config.yaml
num_hidden_layers: 12
hidden_size: 512
hidden_act: "tanh_gelu"
init: "trunc"
init_std_down: 0.00301
learning_rate: 0.00947
max_grad_norm: 0.5
warmup_steps: 200
decay_fraction: 0.943
MLP neurons of a small language model. Each row is named by its layer, matrix (up: input weights) and neuron, and shows model dimensions 16-271. Each number is 128 + 24 x the weight over its row's rms, rounded and kept within 0 to 255. Numbers have three digits each.
After each neuron's rows, "fires in" lists the words (lower case) most often at its 100 highest values on Wikipedia text that the model never trained on. A number after a token or word is its count.

L3.up389:164124143155110146150128106167135109121150142127115102138072111106159132130129137148157168143150176124110145120156115134110130095144172153155134120099118139119123118120137120127082108131121108072124108139117137088099130114122100122101127163127132157122128133105170159141104103140118126136074134112140130127133105136109111136132161095196101107095140154103088123106097117124164150129133118159092151122159092085148137149160116118132147138111160108121221094176115107147135129157142125119109121130134122139130097117118088108167126128132132134166092149129165106106139134140136112116118136142164113105174108114169133131145135123082122100133098098162120107111142137145093168085104128104131126118139086119095136123106114152124134153141127132131084107117143081141120128107123164
fires in: "that" 38, "s" 9, "when" 8, "if" 4, "though" 4, "no" 4

L3.up1851:129135157078085126105119138171095116133119077136109141127135112104114131100131156093100133124097136052147063166122120122152131111113114114182133136121115133116101136150123177111145137097167129083185118112112160136087131086145088144154130123108144120111141099140097180177144110189165127102087140136114135130127146085126116150143112115128106144122110136129152114125105109067140118089177161122106093132129105126136164130136122169112126161144121090083129130142096117136110147146143140132112146138115152102149094103129140093178173123158159145111161099067130114144108125166104127126109119135140144166154106166144133096152156140161137079136116129141116148123117112125111146086137154151117153118132118112182130114086129129113181137162118100122097124121146155125124137156125088
fires in: "united" 46, "career" 4

L3.up540:126156103140073128163123135156105137122141132116149137135102172138150164116142180080117151147155138150149147114087089136119118113128107155128105142110143149092167123089120145139110152134174115106147130126129108133121177147165137115165121103114213115123148133121092105152109179135136146105071120111097168104151121097117137097102083118121127133150098143163166132131139124135117193144116112140105159129099091131159112106150092128115115150110105090129143134082089153099115087119130125120122144086145103151139139139151110106141071154099135103139101105085104152112146083127125096124106104165094091161159142144152097130139160131146135140098124106111127153084137111109111101147126142121106159147069113106131166119139123144094145139137137099171173127157174149132141137106152088
fires in: "to" 41, "in" 10, "held" 8, "hold" 4, "for" 4

L3.up1066:157115137147105176118104085135132117153105105159127174121156141093112108137122094089136090110139150117094110117142120080143179123109072075092164129134133137136124120167112162116073133164116136136152122131145135132115122125136135097101176103092187134102122089108183124105151136168128127108139132123096111091142146172173116103133100133147133152164133148145132146104161094148109129118113123137138098098158142159132125131131156089120118135195140125084134105111103129106138137114110191092160115162131130126127122151153096111122097116131122142140112158129111120110147146181144148155152184131123147088107134121133133108118137166119164117133127102145159127188132149156103112181121133146094132137133086148117151115138130152082100169117103086123137145129158132127109080117167114
fires in: "over" 34, "for" 10, "every" 7, "can" 6, "some" 4

L3.up1530:138143157136152107114179158151138133116087074098135190124121112139133126166123125106128116114148095027182146089119108099107136176102127147154152137140135142143147132154178141158178159136115167098140236093137124129127129146099158150097159152122086111136123130121139148137132123134124140158151163101131111147118107159089175140135146149115110108160126156137134106172125102090093145111144083096129136139113128139145118193122117132138113168155120120144111125152128160152108117133124160119117128131105162145108113142124103121137112069114103102109138102144117131192158112127104164114152189150164114147206134096154167088129102103130153120135158123089134128099127115142114140132161120122140126181122138145102124101121114143126122123128121140108200163118127113168094136127117122
fires in: "after" 19, "with" 11, "most" 9, "had" 9, "chose" 4, "has" 4

L3.up752:166153102123143118148065192129128113138116149118131151087151087149147124143146151103160093118187167112155145162127139111160142100131126102119134125119082121162126165109185103117125139139161110110140149141120142143100090126110125115182105160121092161115123128097118132129094163115121117143129139097145122128111093093103167151133132093123137129143156087106138147157100129132123113171158148149166145117151124137122131157141125124133137144148112145123145128103147082117129125105103143101121100126100089093129182133141106125159136122167110169120110099140160142151153130140145090135103139118128143157123119127111127125179140122144121139150122128152191126122128139148068093107160145167130154100099114175136090101112115120091144132119118160148076121097120154104170119115123104
fires in: "of" 52, "located" 4, "one" 4

L3.up1364:112138158156132140049137136118111091114150109122124095118137096115151148144122139112140182124141151140117117146156197106129112169113105138104160154169086141105124147138114169152143099129110148129180139138173135138109113148127115137148157125123113160109136121107175151091136134158149148116140116119161183137143092144120154116144183114127125116129128096134118165149169116120105170109156153156097113130144094135121131166077128121137093172159092107146160145142141100136136149135137091124144191168110130133147125141137101121142135106164157102125136124171128129136170161119105080142099144121121146110102134155098124145139117110118106106155121095114120133160112143105118081162128107155122143108151149151111111114097107136114129147133113126133150136121116113159161143147122145
fires in: "as" 39, "be" 6, "son" 6, "by" 6, "into" 4, "after" 4

L9.up1596:103128122095129145096136132112158131181080140132094163156149111117160152116134127115160133177136161091131118142157141174099158120131094116128142143166151109120140152123128139143105118127182122154135188161100138126175147127119111081080125134149137165196130118132125195103151127150132113126126145137116150130086135117153132139104109107140106114136108085134134150160145139138115152097107092104155117136093140136145118116109164175090112129174131111101133115166139135120126093083125151146126167101161100101169158120147120091119108146154117109121113132149128125131119107151130139167171134125084106133144120134126142070137112160130126149141124124148122138162135123104140143163153089153138123102136118106120145107109116086101131141075129143125183117150129124147122111078129153
fires in: "had" 19, "has" 18, "also" 14, "then" 6, "have" 5

L3.up830:173117119099111105136108143095123119168119109141142115125140138131091090133111138110093131072124146132135116141153092154108180140114113136124156177115100118113107102151117113182148118113135124146115192113149111107139143147089161184118155116150083119129100122111161136093105146112112133087127191119093076083153133142130076119108153111107116151127181108168113139144122112091156138105129154154192118151132143143130105119140115122123143075151152138118102168121093137136120110133155154124111150149102123092096152137186073115120129088095076166128105121137124118140087117158117100104129140089145117156091121142117100105147145123110134140079118126136118146090114152135121110142122115126130140088151130144154129106178131139125133086152132121128121147097099137168126157157110111
fires in: "where" 32, "of" 22, "and" 8, "rhode" 4

L3.up33:115156149109102113188127134125139131133118140121099149135114129097101130119115144115151173137119127113147122094111126131111125115118125095142122109154145124133161147157141116136129186125112127136170132086094125105161116123112115183177165097130123117131112104117139117137131163144109123109110123149096140147122128130132124140119159139147105156132116095174117118122104114117107161139145141135167174080123147126137146123077130146128111135107143147140129101156081127122109143132117085148168117123148161092143169115106099150101164131135133133099112158100188070102125137114098178151164153070176142116145145104117109129145123147150129103083126092147155165145083144135165133113119136093146119117149153155108155120129087128090172140167142156140119141160153125148059098101134086
fires in: "of" 33, "national" 11, "united" 7

L3.up538:122134134144149143106128094144143141112111104143144139138143168187150132101113091116121082071129143126124121112126170171114085113136183112163120150096100094173128120167102097106156139128167112156097133142088150153090115130111115156184144130106115122115133088174126113118100155131108107145150115150142162107105101159104146107132088139105100102104120124128108104133113144143165124085136132137122112125200119149139157124127189124126155130089114134109092098100171140137125144150108153133089167121108129129120157108137083101142157134139175127098100106121090082122129107165173142080127133093143120121126107123115102179133110110164180132122148123127143091158118101144149130114118128119157078128058138188143150131104119132120153178158148090120094109117123155116099119133152129
fires in: "which" 33, "that" 21, "while" 5, "those" 5

L9.up1175:139107137154073108135148143096104091119150118143135112134125104133137105152117089147148135098144111174122144137129163129113090134137151130143126141139134132159105119083115100099121119142150103074100123170127136118168123126107149109114111117124139097170120100068106114119139121126115137143150131122151120088116116120156119128143148115120143140048138125123126112134129124102116102130113120126096140128125152116135107127127117134126193139160124139106145123122121166119184145086103148132154138156170107132116145165140143114117103160179178108144116156155116125077103117109119110116083165136109097138141123153107115153072080102085144145136125119157124147128140130107142146118156131135158082133153114148131160192126139139134140133128120130115137114092081110071105098120130118
fires in: "the" 32, "a" 17, "s" 8, "railroad" 4

L3.up535:155180145128115167137121111121110163108091144134137125161144101082160120125182116070109103128108105178154098134116128096152122114158104162139109145143156153161142117116161122129120123140129141106134123161119121150118162165121112142102128153109150081100133154132167148122131142121096131095098066110152111146095150135131136102105143121095109152121147130135161163118159128138146142136103150134139135090115087142076124146119123119112147144156138127132123092084154149158130069110111112067132146105102108119145122164127176102107120105113102100101116107111132163068178092167142120135103126153156135141139104133080122108153107080133135108133116129081140107146112179079185074109121133147132142132156131115117142138102179209113106129132172112125131116085121145148181134109121147
fires in: "to" 36, "for" 35

L3.up1566:159153144124164147095169141135111108083090150146148124132131085144158096128137128148161116133143107088130112141158103116150090119124135111111135109164119125103149139130201105110166118198117130115128093131105153103143164098077116151140122113135127146117117149111096140130109139154082119190111162104108115124124128117127100137115110146127093118163144109107127108110132066105127164126150108133082135123117120149081115085135145170112134183116122183109122140155118141132101127102130130148146120132099129123098166141132135174108169110122082110101138119131113094121149125113103111145125146154162121110121116082104122127107171108131112165137140135146150116129105156183126154116146107104131110145069135158140107057113115124159148141083144099124109174101143142107120097112136096
fires in: "after" 24, "before" 19, "forced" 5, "planning" 4

L9.up1420:152129130162113146140161163123143107098088127151139137081164101105167142132135149121150107089147142150182122154159182116096139146132131099128144108142105090106136141126156086192121148115149076117106110082089137132102072135108091153149116156102124120110125141147147122175140116119123122093106139162134100115102143138171157120164125107119132126115137150133116148127142145105105145151130163197106139112108124062150114122125183120139099142137153127117145109160104170146128108099144117117146173140153105128120125139107113159091127122115124126095116141139132119122151123145120136092116185100090107137110135094102152112136117125190128077122102167134142113082082120098134128140124170128102160142117122133114095107129136122115108108153124156152114180102114093116156119166129111
fires in: "in" 69, "as" 6, "from" 5, "may" 4, "year" 4

L3.up632:130093120101141126111144130075109129144100128130105129117120104119132128130153137116114174120138130135148118088082100144151118135155069087119096130135139117100110121159166150114159133142073143111106143203108134095142178109119133081099097102133199103130134134111120095179119127130158117135158115095101124064111112101120130156107143124109108173123110137095148103132164098121135123109127158125116137139146127127133106171114129107121137132115145104128081172063093134081141092129117101112137096153122092077133142184122142145073070114132102127108177133110119169140178145125115122149125128109097141114113156103116117126118131166126104154131149122164158130158125090093173137134145107142130137158135065105146150109123126134097087131116159094122088131086121121102141135160093133
fires in: "to" 39, "through" 17, "in" 11, "around" 6, "up" 4

L3.up942:123140215143115119134103098067085144146119104107131140121127104144179093088144136143148156169150193136147108089139113140126148139124134126142110150125134150122084168119133123128148068105141157123108122134073126138172113123139114107192116115136130146131071140138138105078132104117163148115109102132160135088076175171133112200134163108091136119187121147112110162065112101122111112127131128141117135140127102087114099113152129152161091135130127117162122145144110158135159122121122123167144128148136124097117109159142126111136095165134165193129118116132122185149161129185156151143164131143077137101124139171107132138133140123120157120106078135144153146139102133117152112098113090171085121122113118104142130121138175089123178153130154117125178127153100140137095126141120170
fires in: "of" 68, "tries" 5

L3.up629:129141149158133135143157114096094110082107135154121134150114070134133099156119133142128099116178142064144087149113108178177084106165113121120118143107095098094092136154111115124072163093113127136131119166106124117137139182122116129125113138112142137098122131117077106143155154112116157087119144126147141154126126175124107141150091158093121108128123109179143124094148129119125168138126125119091107118103118101082107178160115176154153144130138131141165152121130110108124111129122092148146125160128128136109121112097123119151112145141114133157172138117127181111128108111111132148124074126103128071091142133162110125109112116161144098102130116090180101099098152131099144135124108148110106098129171078149130104141133112124177132138131164169103107164117114144133116145149163
fires in: "it" 23, "he" 18, "in" 13, "she" 7, "name" 5

L3.up1722:137112176124119139171125089153173127115130105114075100141124111132099105144107084168116111119115149137114100057141125165163161145148110146151109127081123123130158100161187151130118163171159177160187107177098112145147125130073067159112158125136102142124146109099136080113106146139109105137171123131126151113134153123158125137168145135125120132120155145117133102105100103158159149071119077175132119135111104118113127105096130123094111123105138153137155126127105139129124112096125110153166131120170107135141117108120104113165132105131151144137132161135166110085156134087163150132118116119121115123122130142104117153163114134184126141109164104134104133106129119148177123105111142131099147162136051157111188156119136133138140179131146133114159128125143111118170117137126131
fires in: "which" 34, "of" 13, "that" 7, "v" 4

L3.up81:121104128107120148081133148136152118146110138149097138113116057084132105106128091151149139133148101132109111146130145109164086138104135156106125140101143127176096116109117138108149118146143125143118154137103097124123141120128099122135131125106162110167092128138131127140116108114113161133140126197134109078116117124141154139134119109142129160138117153096121054109119123130148112178120129133127135121093081152107137123146143145117158126100131128129116113131093118127125114132145131113125170136126157094140166132142142166129117083106109123130109107151108155101109125118136111093105096148140120188162126118162084152157158203177140109120115161147094122154111088123121121174112129118136133103149105111136107134125155089095126128132117156122154123149152131157147134151099142
fires in: "in" 39, "award" 4, "stadium" 4, "formats" 4

L3.up660:098134151130117135092152108109150151148105131125126134152097106115150106123155157124100158159157161146082148127145119091136124126129076132097158104119112072140110106155099125130122142109128142130141122095101108135138122123094102119133131123099118138136090140136105118115149101130117159125132126122117144143106115165143092129165133142100123130174089138136160119073115105102135147123162136093125118138106124108111079149158150125154134169129099112135147115133112112131087134117127145152147174118103111156169146099115144144146107175123079160160147171146091180134123128077085122109137119212133113104124152093135131076108125102114124159138095124145110123160128120108139149098199123133080116120159118135108142123071150146134169150138129155174144155159125123127105093153148123
fires in: "to" 25, "we" 12, "can" 8, "you" 5

L3.up119:117127159116135127097172144090153136152150126145137110143098093104134129118103170122101127146156180116126128102108132121164105146085133131102139138136142112144091122111096144109165138108140119106071076127134122130110094164104101134136150134107137071125100149086082127122114129117112121100083118092164148093116113165100155140155189130131131120134098148156109124096140147123126114137113142151144149135080163116151133125143152100092119148146117153129167114099145173135143146099167155107117164135172131131124109125151132134148084132120075104137121126115123175133135165116158093145073131169142178153174122131120172152129132143098134152104140132140095138117137123121158098136172130077117148102120109097111155092124150150136149134154149107124160184161133113091139092126133147
fires in: "to" 100

L3.up1255:170132155110124162098126128119140157142126111111118090112115150116112158183125135138126099113153148127092113129113180173144131120106110155103134137133101091135171121119153139137156133148147125124120110152137153126120139072120105114133127107143143067134135153155154149152135116110147081115100148116149163154113172103157179140157146115074134086138131071071132144156169137090115082107127121116140184108103154136111125164137150138142122150107130162132123151110136081187150164140150153109118127165171117084151125111121115104128097120114133134109141107121114113167090135089125177140149169150129121128130092143101131124126120165119098116094128145099152143104113126091126169143098110126121133147140142145101165129141176103117166120129149127124147111152134097121097119091133158
fires in: "by" 41, "in" 13, "on" 8, "actress" 7

L3.up462:151145172127122150188155145077161095131143096176125105137122175099115147185061131160126182119089064141134150140134130161119114159168095155129128130075117128107170136132119119106101102127135146091124100125098160129140154117082151118126096126107117110118109141130092129132089107137153112142118176132117128135148123137171139119081116125156133169131157116132118079143145080138140106139077140130104125094131108125140152128151139142080096108100118107127157112082193176138167171141140161100120171125115132160124161140106131140145137117111094127069104143155096141124178177119134114136117103137143118151070118193091094162151084120119133071144070154135148100115094172113154109132095148127145134164158129166140144118108120147148089130115096108117128106162117151140128107133135085
fires in: "was" 39, "is" 17, "has" 9, "played" 4, "would" 4

L3.up1091:104136109110131163099097142165124158112109109114186126155129134091127164133147094168120117142100111134130149166155142137112137115136120133153067127112140132133173107181149159112137100159190153126174156173113152102104094108141109154166136126110136162119043149108127174160121110164112126180125118150179104095143132094137119145167157137131151145141102137088138150166116135150120102099137118125150146098167126121135124099137152126085138093131149164101118091091117119169131146129106090126132136129148138111162158117145159119098094123107109150126140117134154071156123135117144105127114087175127124163135139106144099109187154133125093132136129120157149112119135131101161121155141113143103138136153105173141115157087160118116153132102122075144103093087177163140164133106168092
fires in: "was" 20, "he" 13, "place" 7, "is" 6, "it" 6, "they" 5

L3.up213:099089119152123115102114143077135124105127101169148132135141147158172116127162131124164175113137167072165120151136106098150129164183135124111126145126151172133121199134117154121142103174133133083109116126156139130130091146112140144135131136112138085140156106126132128150153128149161165166127132157136126157115133160154120110111136141111123128126140100077096145161167158109133152074140109145127166109169139126145139137155129119116177093114174149113137147095118106120138127138151080122133139125122128165118099125139119178107121150162165109065112120138146147119139087133117081108141161112132112120159116084140104091111139089118127141127125121103145117135152097174129106122148155106122134171125079130123131149128143146155146113137141152124101118124139145105122152113126138
fires in: "into" 24, "before" 13, "until" 7, "on" 7

L3.up667:114138145120117119142141118123112163134139151127102172109156129180115132157177093158092149127123121120128159129122154135092161115109104080105124102148152158158144135105110108118106137120151136094116172131120135156100147117142174146142101099143105115118150131082125163099095156173128122137121102126183152144098100177103166137151118150113130124154123136106133136136140139152165104150155121121141140132140108106108126143169132109101162138168111172093137128133161130174136094162133134129108169170097127086163153156141156150138137128127135105114186135117151180116110066143115122122129118105123108151138116097156144104113132095142056102154122149132126099128096108126170124125156097145122143144120129097111086125148137120171121105107132098187120103092108143126121107111120149
fires in: "with" 51, "each" 8, "between" 8, "in" 6

L3.up1831:134075143132176125139169137145176125099121130097160117131161115165090128118134134127115122099110102118131154116111113192149155106139128099146148134143115102166132083148121164159167194138142134145131146142149142157136184105118132161140090130132130124166104110110107130192129143106150149110091106127127156152125153137123138167138093137092139155146163108111117141123110111120131139131142133126105124123168138103094153086127152136087131065101121149150131112097099092070115168078185127097108102153099125125142094101137113119125109137136141125155149149069113148088114114124147143138142113132105096129095136128169101140112136082127163130142127156157107140114111070163126107148163154132139131113136139141149098098122120127113097117152152108132097092159135111090125100166139158
fires in: "of" 61, "and" 4, "that" 4, "number" 4

L9.up667:145162154140125120162103113152120158088136122108115155172108138138119110117150121128077137145103140099151103119134167094130100153157124133113126136143175163139136108135142122145192118134119109094137136153104116125153150146131124142163110129133136114117153119144109118154107108102158135122112108111139111099125168142116153136126111156131129113123126120160100106106150123131109129133108144164107164136108103119053118092126154111168110104081134113158136113122157098135153124102102140118098115125130099142150160125137096106113139106136167139195176149198142137113147124165163162120095111224159133143153139140166102144157101125106123148152132156125100131160139149154183124099092146095121138078104112126185173085138129123116068134104111119082111149109122147157170155127112146
fires in: "to" 39, "he" 11, "and" 5, "she" 4, "christoffels" 4, "also" 4

L3.up2046:143118165171133159140163124095149135136151127129109102160122137107156151164097107106118136141140080145065121084155111130131126118160149132139104061098118106104080150155091107163105137114134115103149116125101170125093148080140134081155110130148148147118145131164135170162140164126132160108135137155113185117124111128087114160099150135150130100115154146127101140128113098144098117169104098160137113080130104118119175146132122093110132106148160135132153104107135121178143124121104143140165121106090087146165118132147127126138055103147152112136122113149118153109117089113110144125178105103144136138127140118104136115113121122122101113123154131126135137130094140169129145144101100118153140152138123148094095129118070124128141109130138156137119117117145131135164121131163118
fires in: "and" 29, "while" 9, "in" 7, "because" 5

L3.up499:125156082109156134142113179114164128099115132173132130094154139074117142133149160137167168124117089119135143195142140189102107123136143109141124121169105130116122097129128111154079132101139135130138110115172157114123118142150114133142147115101075127119137107105126125153141098095109122205140076146147142130142112204115128098142133148132113098106168098175125113124142084123165159135134085123124130167136146155150117172147116096155121136116129135109148141104139130146132133130133121155117118111111081127109118115103111109118151082093101119102111142174160113133106127100132106154152159116139144125163154138144146096101150131128112114133170139148161141138075118116118129133174124170177147119147154096097107110125152138136169154105122132115108084114118108159098127161122119
fires in: "and" 35, "part" 11, "it" 6

L3.up1289:109155117138150106123124152115121144128125142138117152140120163171105078129096138119135134216124121089120129130110083125142118108139125126178147092128127116112080174123129113088106157124109118162110131139139174099121125110157144113084077147125156093138138094146152090125159146140092138103122139120143129116102112079126122139177078141117136145101138138135146136095128151139110154082155091131129125121127119126110180120153157096105062107118139125165163132087115120131102094113137112174129108117105119138159099096134102130071079134169146135140105136156141078099107133125155141176146129132102168139136160132130131130115155109117101146127114141122072118112142136112107153122144134126084165133112133115151098092138150138111122145109168127093109175082135131129106112099137134
fires in: "and" 25, "to" 24, "in" 21, "on" 6

L9.up2006:090146097065138129125065148113102085093146141134111122120136118127138121151085143128114108100117182139140122142083170146160118101161116147135128115124181150118123129135096111118151143128082131168096132137134125132199150118141143151135163138126105127116131111106119099138126138099101089139084092136110170140143171125131152118124125124120113117152149144127152125140141169138122184107138141156130117157149133114109138176134086110073153133125100115119157153109161126107115111140110154099086153162140119146151079119130152121046089151120160140120097172159115082112133152145128088112119092101124089167157152149092125097124114095162170139149131111135128150156120144124135141161110170119131118085150138123134141139137100124090128097147104122110154140130142080196103130139149131
fires in: "was" 46, "being" 4

L9.up1538:098138128114123104077171140145092118088131115173140138132089132177136170138116127133168103158139143121172133132101134141113137138126106120096100138101119112087130122159143118131128165117080155112082106147138123155144106138101138127134146186072129159154146119160159129130150187173165124075067135125073101095127143088139100120122113152147140123142170109116102096108164142116068164132116137160115133140130172157129166145188150124074112111151143147169150118118135114168118115101155155138128150093146117083126153130120166140155155113144154151151150102135110117140095111113137087083133126148166143121099158073123139148099108132105114126172160124135134135106112135118119116150132113106100137118150147088154124123090144174116143111126133123132136144147132078119136158133145141
fires in: "was" 44, "is" 5, "being" 4, "vital" 4

L9.up488:145060095133142120143165075118151168117178084153152133145120117133071136143138119143084082140139119114131113098140121120165145149112106112107137173116158121140108095151113122139153132099126091135128099167164104128152184122118125142112159142104125114114141128149162187126166160120127121098159139111149120127128110149155112140131126106159179105125115151136157108093115101157126133130126154126153141137116164113146174136101132111114109111183105125128127105147138144096110153122119108126138150121118135146138121112108171124155081124157116134152108158084130137171110112120130146088163126136133115162124162136115132122142094146087121138127185140148144134142149143157117134171155137110126070174131087126136199113132118118119130100109181088159121114122128148108159128118109176
fires in: "a" 16, "one" 10, "no" 8, "every" 6, "single" 5, "s" 5

L3.up1031:140115130108142125086110144137142156182115127122118125139118137077128139159111124097161140166135087116113111105127091108157120092175107103155156161098125105144112137131114138177138121104103118105072120097124137123106164148168141102136088131109133114142098155074126132125198132172131082114113099148133098145126166136088097119101129146150114122117151141105129139150127175152096127105130138121104090098137090164121147145131185144157155129109135135119137107111109158141109074134114135140109130129154110130126119137138082116151102104096086126108171117116160157146125107098154124123120106127152084123098135107141130128084115123125155130141132129110140133119101083147143108134133110130109130141168119165162124139103147068144154119133085125104101097166139129140069109143157109
fires in: "and" 38, "on" 9, "gymnastics" 6

L9.up1172:131105099137146127154152151104079171115092108149113121127130127115112120132161147125151130121099105110103145182133145103156149175129118116114135074173124151169138147154183133125109141115091145157073128113130149131158152088139116178124126184083131116105134144124142124104136148138086140107128088163127121070093098144104115063106134127123125129141118146144114139128107125124154129058134128120106136103137105116130104128142151123166115140110145125176113144094147124159107105145133106113115158115109137116165129131121141127091130122121119095120104142139108121137153130113120074145184089111117139113151068133107130119155107102117137108120101128129146104112151063092148129177151110145112110123144124100097158160134143074140138098145163142143129119100127126154132125151180091
fires in: "in" 63

L9.up220:147098123108117124122171081153109107125151156096141119109159125116143110137148124095127161129119130160175106090154138108131129149178145090135116109145145107121103144113149119094092090170114126143106168111164112128141139137168079121130136134150095095146156140129094129110139122142118173135123110114134121124145110099154106123164101181110128061122101120141171113138150107139133159099137114103185121071128103146147090144163110129141145105109155142124043101117139080135117146139144150132125162100134137106097117156125104178111135162148092129159132148113146128126100118149146123155136162134129160097119183140096130139148151113133114155117136070151148117159118113137114135096082137181120096102147141161108119116104160139116110110108067079100138178137141122122155152147146124
fires in: "united" 29, "first" 14, "second" 6, "1st" 5

L3.up12:137093134107121117147165141162141147126174081109094069106118106110127078089090143141119161136110114161113144085103076196136124122118151177082116099085116125131131079134134123152173150092128090132131128103134135151105133137140109115114148130125202147096136111128155180125129128086120098107128144106175099089113143092167125180120075136124121130117126099176121160070144074107117131112111068080125152110113118097107128133148106101129094097114112124140141106114108124169141135143119117100131118136150080152088129138117124143147200160124063131111154138141138159144141137100117139137121110125124103106149136155121114134114121116090146118112116127159162156125139168142100139123129143113141146111079112105148146118122125120107114169132125154099133112105117134137154156151132169
fires in: "some" 26, "one" 23, "many" 9, "two" 4, "most" 4, "three" 4

L3.up410:172135141136133095153101080112155141105153112170128112143093137116110097149149174139132113117100126095108084135138113146149133116146128146095135119139136118150087162116127118155083173143172149108144143138143110135136149142122148073119115102123102132094141118120164172128107168144104093126092118134100208076107135131082142140148094137133102155138102192177187109158104135121112135137117091172124107119144123141096152152131096125091162091104167119108180106151110159181062130106078165132158112133105131131131108120108170121119096087098150127145129168163124156080146077153146129116164131122112112114156185080130120124098136133109117138113143154128134105112151125144132097075109097167104122122143123130115136124190118163144141127134139150151135147066118146129134149111126123
fires in: "such" 19, "s" 17, "other" 14, "this" 9, "no" 5, "the" 4

L9.up1171:139132128141107105139167106108159151121182112101169103123142121114129110139114125103142078106158146128147109111126132098130094107121112114145182132122130135154132121145135122139108151135122150117110137122122161134105122141178099109071119153117116134178125103146092138136147157106119140148089104152147139147095118162132179134118124162143088108155141120147129071124156112122125072117133142095139116093151116133136151111162108136126090143124170142107131145124127142092126094119098158166119160117106090160107124127126140108092161132156114094100126116129103128167141100140125168131150154179081163112083121101098131139115138118110134174130105154114108162125176129097125109095165155162108120101103188099123119143179149119154145127156106158117115203108124141126138115119124137
fires in: "of" 32, "new" 14, "in" 7, "western" 5, "public" 4, "to" 4

L3.up967:132115143124157111158138152069133131167133152131132148115139107134144140126115146074111121094151157101173099127148096159097160148121121098128147158128104123140126128119094132168187115156133161118174112123112119133175145120125130138138090084129147085064103123139138127083142124156105161089116097101153109153145156113110132118167125130178128151161132095128133138121131188119148149127136130158131104105141101110096149154120144129133121106129111122155123101168111122112126126173120104141110155099192143122085068106149130118135127140135139121105104144137116125105114141200121131131152163115104126153140085137099125132140105171125127143102161138126129135147110128063116102163078117089133134140096137141106132134108087133114129180136142118123141082145133153124180149135175134
fires in: "as" 62, "became" 10, "was" 7

L3.up415:130092145135111156154089114127111144084112122158118150170153103151161144123144172131136142102159137135125134121126100142092125132120131142170080148160122127153144126148106214127157120115148130140110108106104140127094091091088096096118158160094118125148125122152096094092146132148120126123117104137180126165187106102095117123093097145129139122149117135123105164149132141133093114137173093162149080128129116128111143125120143178171113151118086116125099110188131171131144084059147165104074121138135128172150170137127092117108095132112114138142099102137115147122138128114155143137122122134147109132146137112162164140124141148140112116151093098106120149156127073126119145132120161140111120111105110117148113128101155131129165159092130114093165137115123108129133116122144115
fires in: "made" 14, "gave" 13, "awarded" 10, "took" 10, "given" 7, "taking" 5

L3.up1999:094114128099154148139120131164108119096140139128159139162120126105073100130084151132148083091166104120109132110112125183117109126092141142094142155125091174096137136136157129132153132214101115143147098140091126123122168126118174135141097156134100110131122115121148120174090164139081168132112181119117107133122104116128120117117113127061141103115165097108120134156147140113095112141153132134143161185142148134107143113116137129120170113139159169097132115114143083129095127142149089126146148119171180141106139117121130078119105113140119116110143108094152107101093154100112156125160153103104120112137136117120090148103074167168129109139174170129119104161153122122144135152172129123099098118070105159177138154122153107148134130143189120147148100118149125104081138134124092
fires in: "that" 49, "he" 8, "she" 5, "membrane" 4